config.yaml
num_attention_heads: 6
intermediate_size: 1024
norm: "rmsnorm"
norm_eps: 1e-05
rope_theta: 1000000.0
beta1: 0.95
decay_fraction: 1.0
max_seq_len: 512
dataset: "wikipedia_en"
MLP neurons of a small language model. Each row is named by its layer, matrix (gate and up: input weights; down: output weights) and neuron, and shows model dimensions 0-127. Each number is 128 + 32 x the weight over its row's rms, rounded and kept within 0 to 255. Numbers have three digits each. A neuron's up and down rows have the sign that makes its largest values positive.
After each neuron's rows, "fires in" lists the words (lower case) most often at its 100 highest values on Wikipedia text that the model never trained on.

L10.gate92:098144087151170099167099110201119179133078151069153146135173140180137070136130133092123179176141177138061139130102151175127069164093156103090156143148104162188180131158149160061124092094073134080129155145099162180123121129067108111156153112160111155115134140122138112116126144148092098145152106145183104088098142152164140083119174090133083154162119100123153119129132099107076094103121
L10.up92:135116099199134137121125077121138131204106133114145161082121137105130097144150080065153116178154178131124148155182125131115098155160140109068158119206145132119113143107166116079116133080139150116085163105134132144159115105128179184182125176196136110094147125089169114186134121134136134147119111059163150114161128070147117092071149104142116143110127199153152124131061066098131075076093
L10.down92:126076099132104100142116107131089085151172096173143089130087199061126173086129188176101135119117095069133108180193114130101120119164121106099104160149114119107140146099108146102154130096152123148186137050145175116103158103167036179112142114139108099102102150155081163197135139119141101094143129150131092130134119161106062153186130144114140129106108126134129095091109173156136158128110
fires in: "on", "to", "of", "for"

L9.gate807:137177108094133139155135097182146123130181097196053124157124124174112130140125128113115194173152179167150171103088081175141122131091147133159061061141106102078151100149192137141164064141122124128142102110143079153138144117156140167190142069144115134170157141168115072094176090120152141163102099112124162139119171073113107149109102108234133142111141141099058099110143128146166144146099
L9.up807:108112171116116132138103154169139146159168119109111106125142086152171150091075118200111161105143152114179093162074118158151072075137047156094176124134140144090159115178168165184102147138161146228189159117094131140156164112102163165105174173133116108109166116156118175133214104150098206091116180132128179102123144131087133118093164124160070127071125075097122108121092127108081156155082
L9.down807:120175162118148162099076061092134117139146135198073160095149156099111065141077167138129135142091156040139106117103147104161099125098102218154190114148129121130131128109162136168173130122154171135120131151109146187152152150143091140088097143122122179168116109098100174100147114140157122105115067159100115137108131146102210147121140137151141154115173149133070111096121137098130125127073
fires in: "of", "called", "as"

L7.gate816:131088144119058107154196104059187150072115071155130125108065120130065076115089122109118137061098126150098129176187100152098081100155186115144104095126156095106151139152137127126108098147125038132188090124129123158112127138177090167079170118128129087136123177102126096148125112180127121138123122120132150128093135164132109152133156156178131136151148153147119161112139148156101206125163
L7.up816:121153168147115127164112125137134125175057185131121151137091185155136105161098107123145139168142084100139090124150152182131121164145157165140095083120148109152170115123199149148201123121188132148172110162113140165110133187145144117146125116132126087119084137137201107177115111108101104191133134131166124129094090149088175193101089116100148188117093121137125165158167145104054123168149
L7.down816:171155104139171190190168132087095137113171146072034134201116123140081060132054128093125118108144104114133098132080114140141111137109106177126163130152126112112123147062123110158136192128158120147134141121136146153090160101109142138193094110117131099082159103118122094159122113183171126062131125111089151101148105079103122168156122066067084171141161114099153126148096128132121163172112
fires in: "of", "in", "to", "started", "and", "early"

L3.gate716:145171155116096128090097100175090122078190159101106098125144088136160137148057121155138098068142128119165164129129134174121107101064074157129124078106103072089104111201138131119147122094131072154075179137131103136118059133151146118138147097130057087122158166122115147151096106102173110187130123148113135074135163076103128148103233108135167098111073156091099149129158129121095139156175
L3.up716:109083130155116097071103172106173059116112077134077117100124126093121098122117107145110174161122112126148152084085095127125132122101136116142169158112147161101138155164134202159117091124150160092136086089113146109154159129134120175147076122083088115126154076100079155138159180125075131127112147166162144153131081117109156144149148135114130094126111123120138131136159088134128095148132
L3.down716:087083094025096131123171105103123174135112144229097098168115125112136151170144150148118138185118172109101136110173149117165133153143120068129089068119117096062161131150125118147125111123176156101152051131083121161119156176110129168121164116136094161127071145137123107116163127132171102129085086107177190162136098133125094124097133140152133102128084164173116091166035181123087174164152
fires in: "of", "soprano"

L10.gate144:108122133070123164146122112104065123107105103162200134116132126181100113133131127131129171091165129140102168153125074094166108061138106103125153164089093147157132116089168133121100091135095116113176097109116127200158146158095112101139198093119101087153088163123129104035167160095147131120076126137152150080171103159136206072162153138132117166099157100182158154180129107150168134133161
L10.up144:136112113127156123127104074144198158192116103162101121151089155163161133118183141061148113161092097089066151109150154150162111131057138123084084101122139116107119091110139071149140111108086112151111151116135129153130142109196093122156193123131071113113130086132126102129126142161133114092021103134125102139077152101157158142102117117170106169182131103135139163131145104133109098123121
L10.down144:092087086127175118169136058175168162147135112121149159087124151162126145082109098120137151134144113053132139062137119157140119061094170109155126082128109092148126116102147132087128126174083138132121121137105126126103129134166126045099126100107104069099168174163134122109136134208101147151090118144133087125063137081120132158130161068140155141105093167081126114114170119060115109159103
fires in: "on", "been", "began", "of", "started", "continued"

L11.gate818:097134141163145114178120070184152210068120143138141136131144102086082073141132124063111179181119085029119144124088105116100075083080117121157095090084120149122182122144164160154083151134159096125175116088177178139143085111122100108129103198184174141084172125045125124099168100108115117149147157171172159087124177112174139129128151114181144153083107148148138130109154113172127100102127
L11.up818:176102107115105083157130142127160171156070137125127048115111117129151122180173115070121150156140132100130136122162116180116183131075140097091130104112114135107167159114115140185086109125156145122133172109101161150138136095070063127116138164142128127099128089131189074175107137123121169155118128040144145110146133127122177159150106138186130143102142117094173144137189098041125107105197
L11.down818:107097130130155150152163127113101118081183167076158173137103159106136161107103089113098142126113115131157144163052162145061128058119139126116119114150144096143091103121128191134162093118126126119130119115143143137109151207155062072165099081139150128105112118175086127121118139131127182118096097165115167120082089129121064134170114152106131152069144102076159035107121088114157096116155
fires in: "in", "of", "to"

L11.gate99:149110211134123117191109130169079129166110097155126119069156133100107094148097088133125072127162104165170128126138116091122129117135112077135102126095085145163116135135075121181141107096106091094103176168187143145147142069168056160174089136188086078137081099164190095103140121048176163103119099167074143108100174092140178128131146130115111165152141093087146125104138065116147149071120
L11.up99:121135232116156092123079057099123138212122149143122109073144106075127131136126132124192163108131127152159090116109072087130159084093128093069125113086152152153042158074161117166143087126086120171112204142114154141114119096094117125156139117158063075075137107146139047132148129096176117159171127095093139148110110098123144095101149128173080125080124154120141124141172118141131188096167
L11.down99:134106095109086189141119066109124095150117144143123132115121104102159149136121134177068143135087078120157126130135064089165105140131165151149156151137177182140111130159087113116091158134126111105129112147109110058128171148109066099154125053096185187162168166165115096140083110178158117101127158158120116168086110142103130067074108139146122127108193097174149109092117144108137133137182
fires in: "and", "its", "as", "the", "is"

L10.gate690:135125167140108167182143078122126144128148121085165073090132119153066085089096098182158060067133099106096095109190154089131161088108143139123106099124124131130073158072194098130119086143098129083155159111161118097118103143131139212126154131086138109114075147085135168134133101100148142181141130117133120171100141124174150147157158094106109123110128093078141180149102116191085150112112
L10.up690:101167164145074166144102167169167113132136082090204090096181134147060137078154112152079149119075098184134106100122153155096108098161095185100117122152136076137084176170130103085099090168101118128087110129145186153123169127093135177101103159175149148155115157118123127178101074099160117108115104147153151147174084096172113059140095124077118156079079122124154159118206109142112145084125
L10.down690:128141134060123134109149143072147143100155124129165148110170073132152100153106155086060147139151097136123159165150126083117158108129102116119117153128189108105102181137146144137109162068169158156099160100120171110106130119119069153181108112133177133155102141144124116122166121178132120153148144114129132147144116133138152092115154127144046123156175112032131090115074134081128159126124
fires in: "after", "for", "and"

L10.gate358:149103134133161160106125126145116137143171122083133067121186181134122146135154153144134126135115129172149150138093075117187178110116161126127089109095065111145098102145114175134108110121136140140139121121137187136115114145204198093131153133094120141145101059087116170114094116134205146107165152169175113158131158117148078134159142126118086098139117114116201162178165157139107082144154
L10.up358:142095146124066109162159100116141092146131111206107131149159070076192100071168135112073087180111122125151084136176115112158106131081089129159127118144120141144128123148149093193169140188126185123089183108146128137104124194136161188150078071150171116113123070098079147122146155149127209121101127106157084157156157132157118106098116179131168105157089151163175155160088108137120084145159
L10.down358:169123128157147110106133121164071135147135102124073117163155082103170108107155116209086146177093100166143105128172172140208144103098150161072163082096070141093148151187168151158162094139082161073135183139082135129154113179128113154118181167096134129041125132107160110174066102150165127086098085156150117138149141063166114132165131156114118157123104142113124114159111152118121094107157
fires in: "of", "in", "among", "marking"

L10.gate476:120033132127095146131188154225102088085105095114132106170127103144182130185124132151155133156068118154143098081101097065087147056196137137108113143081162108082133137091128126138098162100145140097109155120109156145108160138154173171127102103132149157098092131069108074199170127138125180119152094165120079126170162099128120089098102162027063112147108123143100150153093085140078144124145
L10.up476:118123124147129141120155093132083066045140107149120107120145123119196121120107080145141098107098155164159129142156102192138164055145137100159146131123134127087157166064121067097095117140133120127134143100073105134113157104110184067157119132079088055123104103135079143144098137102082140158157123106095150110117157103146131187112112202136127141177167080102114167165136073147106164128158
L10.down476:160103169111124158073149125116141107148152162158106167143106121125142144106111108142164105049171158154096150174117120175159131074086096178183093168074167055082070136133158143158104148140148134104110119113108156150137146174165085070134138107143083113102078077157120151130129127136090105101136173148126169133111077104104142166121111150041083150111115116131111161150126056160148131108097
fires in: "had", "there", "it", "having", "have"

L7.gate631:128124143118143157152160099111135124069104140110068150146119109111149205140115104128138154155086127183088152139154049114122117167109112115148151105158151173160119129113191118098131061158077115208155110180080150069105182081129133135101137137103155073119153089110068066082106080113075132155130127103116112142136117132106158145171170136110181190144122074094104126113188074113128128133144
L7.up631:096050141093108153154097132157159082129090119146110159120108170163099101122175115146146140124147131102127108178120077143137083116118150208110127115134175127094084171055164086133170139103161123122175159097107116158196152130209072133115143164158100144111181138130128173170121141142134047154139133119134142114122126195067121103092155132173132135151077170099101093087141127136147142109137
L7.down631:108146125135104217136140093126101099103104116139146132192121166120147165077163122171204147120141166205141154149118123093152127080156168138171123144098124182210165096142116121112153137144114115151177149117124140142090158136129092107083169120116129065038234117118071126135106103068081182130169116122098124131121146144112166151103183113101165142168060146124093157145143152104102186175104
fires in: "a", "the", "an"

L11.gate410:067142162125140175072176106147117105162163160115158098164112105062135140154108143132120112113103086060106105111123123099139107072085199142119091082076073112188095096147160108128160175152090123130128109106164174137104143188145043149111132155141149129133128115083117126110072078130130090169146140182093135136162202095105148128156144125066124129114142085089140164136148083099130128133121
L11.up410:113182163069098159127152110146127127092177070076111173115169104103097096147148134117181165146164120091115122085146085122118187115086125119156111123152106195094070228157106141124136149189080092128147122164151142107210153080165106108107123143110066147135147130103153095120097139081154136157192165093166153108133119162083121114132164152128140138083085145127159145102083062124090201148134
L11.down410:155144121104109106145126131099091116040125180133194136169073107106088098121158101150131125134089117056111127134140133089118142124179079117065155102130134166087108102135118111117164170122098131157099170084084138123128098161114075137159166107150144088124210121171068077132111071128163105143131101143096152096089134069153104143098208141135140157149103113102149187136112143065094160176153
fires in: "and", "the", "or"

L3.gate721:129044176069133147171148111114132149168159103145176163123087106102128136121102069063105116178157080145115092095134154169129127146119132142108127142131146124170085154113178148058115124142117146147110143153164127069140151154154047110128112121143131095156147134084069143167139115167129105123187143143126135128130086117180177096159102115132178199142069121128104152108188079124143156155154
L3.up721:129123202092154124161118121106096134157133148152121138177092135122151090141127135130118053168093128137173123065139177212176148138141118107073097152118133081102149126100124158119120088041101155141071147144127190088178166087126143140078089138140153106119053143097094146171134102100122106097163180134088136116089090151117174084151104129147141187149142158173102132115136071102160099088148
L3.down721:154168107151137103089155133104158159149171154166102124093124152072196058115114098154087226115089137141129154079119135156146197085105106092133163131117082049094087153082089129160111077117155109116044090112123156131085148139125119154093106107137122079110133128115157121106146222138146120150150159165112163122073101125140094098128147142123176096126125164084166076078163084161161057103107
fires in: "to"

L10.gate994:080065125092111118110145124074100127154094119126104123186155090166157105158161098104121136137033090098195065147152136160162081145086149134145092155150124121149138189121059122115094104158135169085135138105133169129120145155131153138125178178123118108141075138197134107181181143149136198155179133081152155116082110110158154150149150137145125127127119069153076154148048113113108121125091
L10.up994:104109077125096133152096111081097073133141097059156130129180144123152080057133125083111171084116141089150128153119148115132161077188173134106103200120144185074126110128205092133079095089124126085100131131108066166123140160139095090106107150135101105205110104113094142144098097140129125102110079200132123129150165085122180140113140158116115154090252151124162133050172093170076173153095
L10.down994:136143120168115115112123163147173153108120155100141122111138114186127183095104136119085167116105184159075134142133111183050124046103128129107111179107108104119109124133171069150162107122084168134096135192143070139102133110050084082072091073145120092137098093084048138086086079185117136156163160140105131169135115146177140146092171082141138148141157137130074121163150188119115182124094
fires in: "had", "has", "have"

L9.gate475:184119089105100081147119121120148097141183112163137179074133179122115097111140143157158102152083247139156102151138164107157125112113133082149141161162111125170143147134089121118153155108142159144126105116114191182136169139127127094095122174097130113158126084136128064140068054125110112130143085177141136083148122099137109099151153169139150100182153105103105121126068140108066116065111
L9.up475:093108143072136119135190172126073169153174122111093126166128081101154123112113063093185120135098090124171121114134117181128185113099105136164147064116138056141143164126081106080060089161112127121081136133123131112159092116136115083122137129149088146105093168082108150135104133081129104127108151126110097158115131134137110208047184144108124105097147095124170087148084070151173155116145
L9.down475:102119188107144175145136097065128161080146099129109114197110128124129148145059076151109145148136069163123120127175161102120192177159094159118095142123108173105105135151141073190138123160118127152134127120107158114148113132129104051078116103136043124090144086100102084159157114169100116160163109125142145089116154152209063104240207178124117119065123121107146163131112097102100141162058
fires in: "or", "not", "without", "and", "be", "noting"